python train.py --n_layer=12 --vocab_size=39979 --norm="rmsnorm" --positions="rope" --init="uniform" --lr_head=0.00396 --final_lr_fraction=0.0
MLP neurons of a small language model. Each row is named by its layer, matrix (down: output weights) and neuron, and shows model dimensions 336-431. Each number is 200 + 30 x the weight over its row's rms, rounded and kept within 0 to 999.
After each neuron's rows, "raises" lists the tokens whose logits its output raises most directly, leaving later layers aside.

L3.down378,208,217,219,138,203,228,173,177,207,120,200,133,257,236,176,254,225,181,252,190,176,197,247,181,179,172,197,188,181,235,159,204,171,231,213,224,180,225,218,240,211,217,194,198,251,233,217,217,181,190,211,172,264,188,243,222,232,188,207,212,217,251,184,155,224,218,179,201,148,247,194,171,182,226,194,201,192,180,155,251,257,157,194,207,179,190,138,175,202,209,217,226,210,184,183,201
raises: " follows", " well", "any", " part", " shown"

L3.down1066,173,165,205,184,242,163,161,212,162,161,190,196,179,169,215,166,112,208,239,218,251,219,202,171,245,253,216,210,190,178,234,197,185,142,193,225,217,171,187,233,182,179,241,219,220,249,192,211,230,202,217,196,224,245,191,243,230,208,192,244,170,183,198,208,210,227,182,189,165,235,163,231,175,223,230,217,240,141,193,202,216,211,179,180,212,207,217,203,173,207,153,230,211,184,209,219
raises: " these", " them", " two", " the", " those"

L3.down375,207,229,155,234,203,166,147,212,154,178,246,163,265,210,177,226,199,260,198,166,170,199,208,160,208,132,183,166,290,183,195,219,203,188,188,200,176,193,223,111,152,178,223,208,184,213,237,148,191,197,214,156,159,172,233,207,179,240,208,156,263,234,236,198,221,216,195,187,196,131,183,219,212,252,197,138,189,214,155,232,205,165,214,208,227,202,213,200,200,226,237,279,195,192,164,216
raises: "ard", "ole", "ade", "eping", "lo"

L2.down270,250,235,180,212,176,195,209,189,210,185,248,197,196,209,216,178,129,253,199,184,194,152,173,206,154,254,193,197,184,217,218,188,124,206,205,228,210,253,196,156,216,174,160,186,182,230,184,166,234,207,211,193,230,219,202,195,223,223,199,242,179,192,176,218,251,156,139,195,189,152,184,215,163,163,247,194,190,177,243,211,161,159,197,233,174,191,218,191,174,142,190,183,176,247,204,166
raises: ")", ").", "\")", "inal", "})"

L3.down119,194,222,159,250,220,196,225,137,228,183,191,196,217,257,168,215,160,199,212,217,221,155,206,244,206,215,203,241,196,188,197,162,201,180,198,208,189,219,226,188,186,232,134,217,213,180,189,206,184,176,209,152,194,170,170,188,191,235,200,261,234,215,142,194,183,207,250,158,149,191,210,154,245,231,184,189,237,231,175,180,226,248,113,275,206,143,172,210,185,218,236,153,196,191,162,192
raises: " much", " enough", "a", "ober", " many"

L3.down730,201,185,154,195,207,235,180,193,157,238,206,196,222,161,165,129,155,252,213,179,250,153,241,141,182,200,198,218,182,151,197,211,202,229,159,237,236,204,231,169,168,150,197,203,187,233,204,212,103,234,199,213,254,198,229,195,172,209,269,162,182,241,194,208,170,213,214,184,180,215,234,193,221,194,204,207,200,216,208,202,194,199,205,178,159,229,208,212,222,206,256,200,167,164,198,200
raises: " by", " from", " since", " in", " at"

L3.down206,231,270,217,152,190,255,204,208,225,189,194,219,190,219,189,154,191,263,189,200,190,187,252,198,200,174,230,201,229,195,225,214,187,169,179,172,157,186,215,187,231,177,194,205,236,149,148,232,155,205,214,202,151,205,120,188,184,170,233,217,234,175,175,216,185,249,200,218,211,151,216,188,253,173,212,211,172,141,187,184,186,211,233,242,174,217,202,132,235,215,266,152,215,228,190,243
raises: "ues", " any", "ement", "ages", "ing"

L3.down633,203,152,153,185,210,223,196,213,168,214,177,182,221,143,181,215,141,176,226,231,235,216,217,185,208,126,178,204,198,241,182,158,212,198,225,224,213,183,184,253,198,224,192,195,212,155,186,230,204,285,140,235,160,258,171,181,206,196,236,225,222,206,182,178,178,200,251,213,206,178,242,155,226,229,193,249,202,170,191,265,217,193,186,150,186,217,209,208,214,198,224,204,144,221,168,198
raises: "ability", "le", "ling", "led", "vo"

L2.down1060,193,235,173,181,229,177,211,195,148,191,187,138,183,221,180,198,279,209,219,233,212,218,192,212,221,217,165,205,226,200,211,175,202,229,193,161,195,234,272,155,245,215,219,263,214,180,187,209,235,210,233,207,200,218,241,221,221,205,191,176,215,193,207,221,208,243,252,180,186,238,163,224,163,125,158,270,213,127,245,238,210,247,101,156,225,157,227,179,236,209,188,241,206,140,145,195
raises: " in", " at", " on", " during", " with"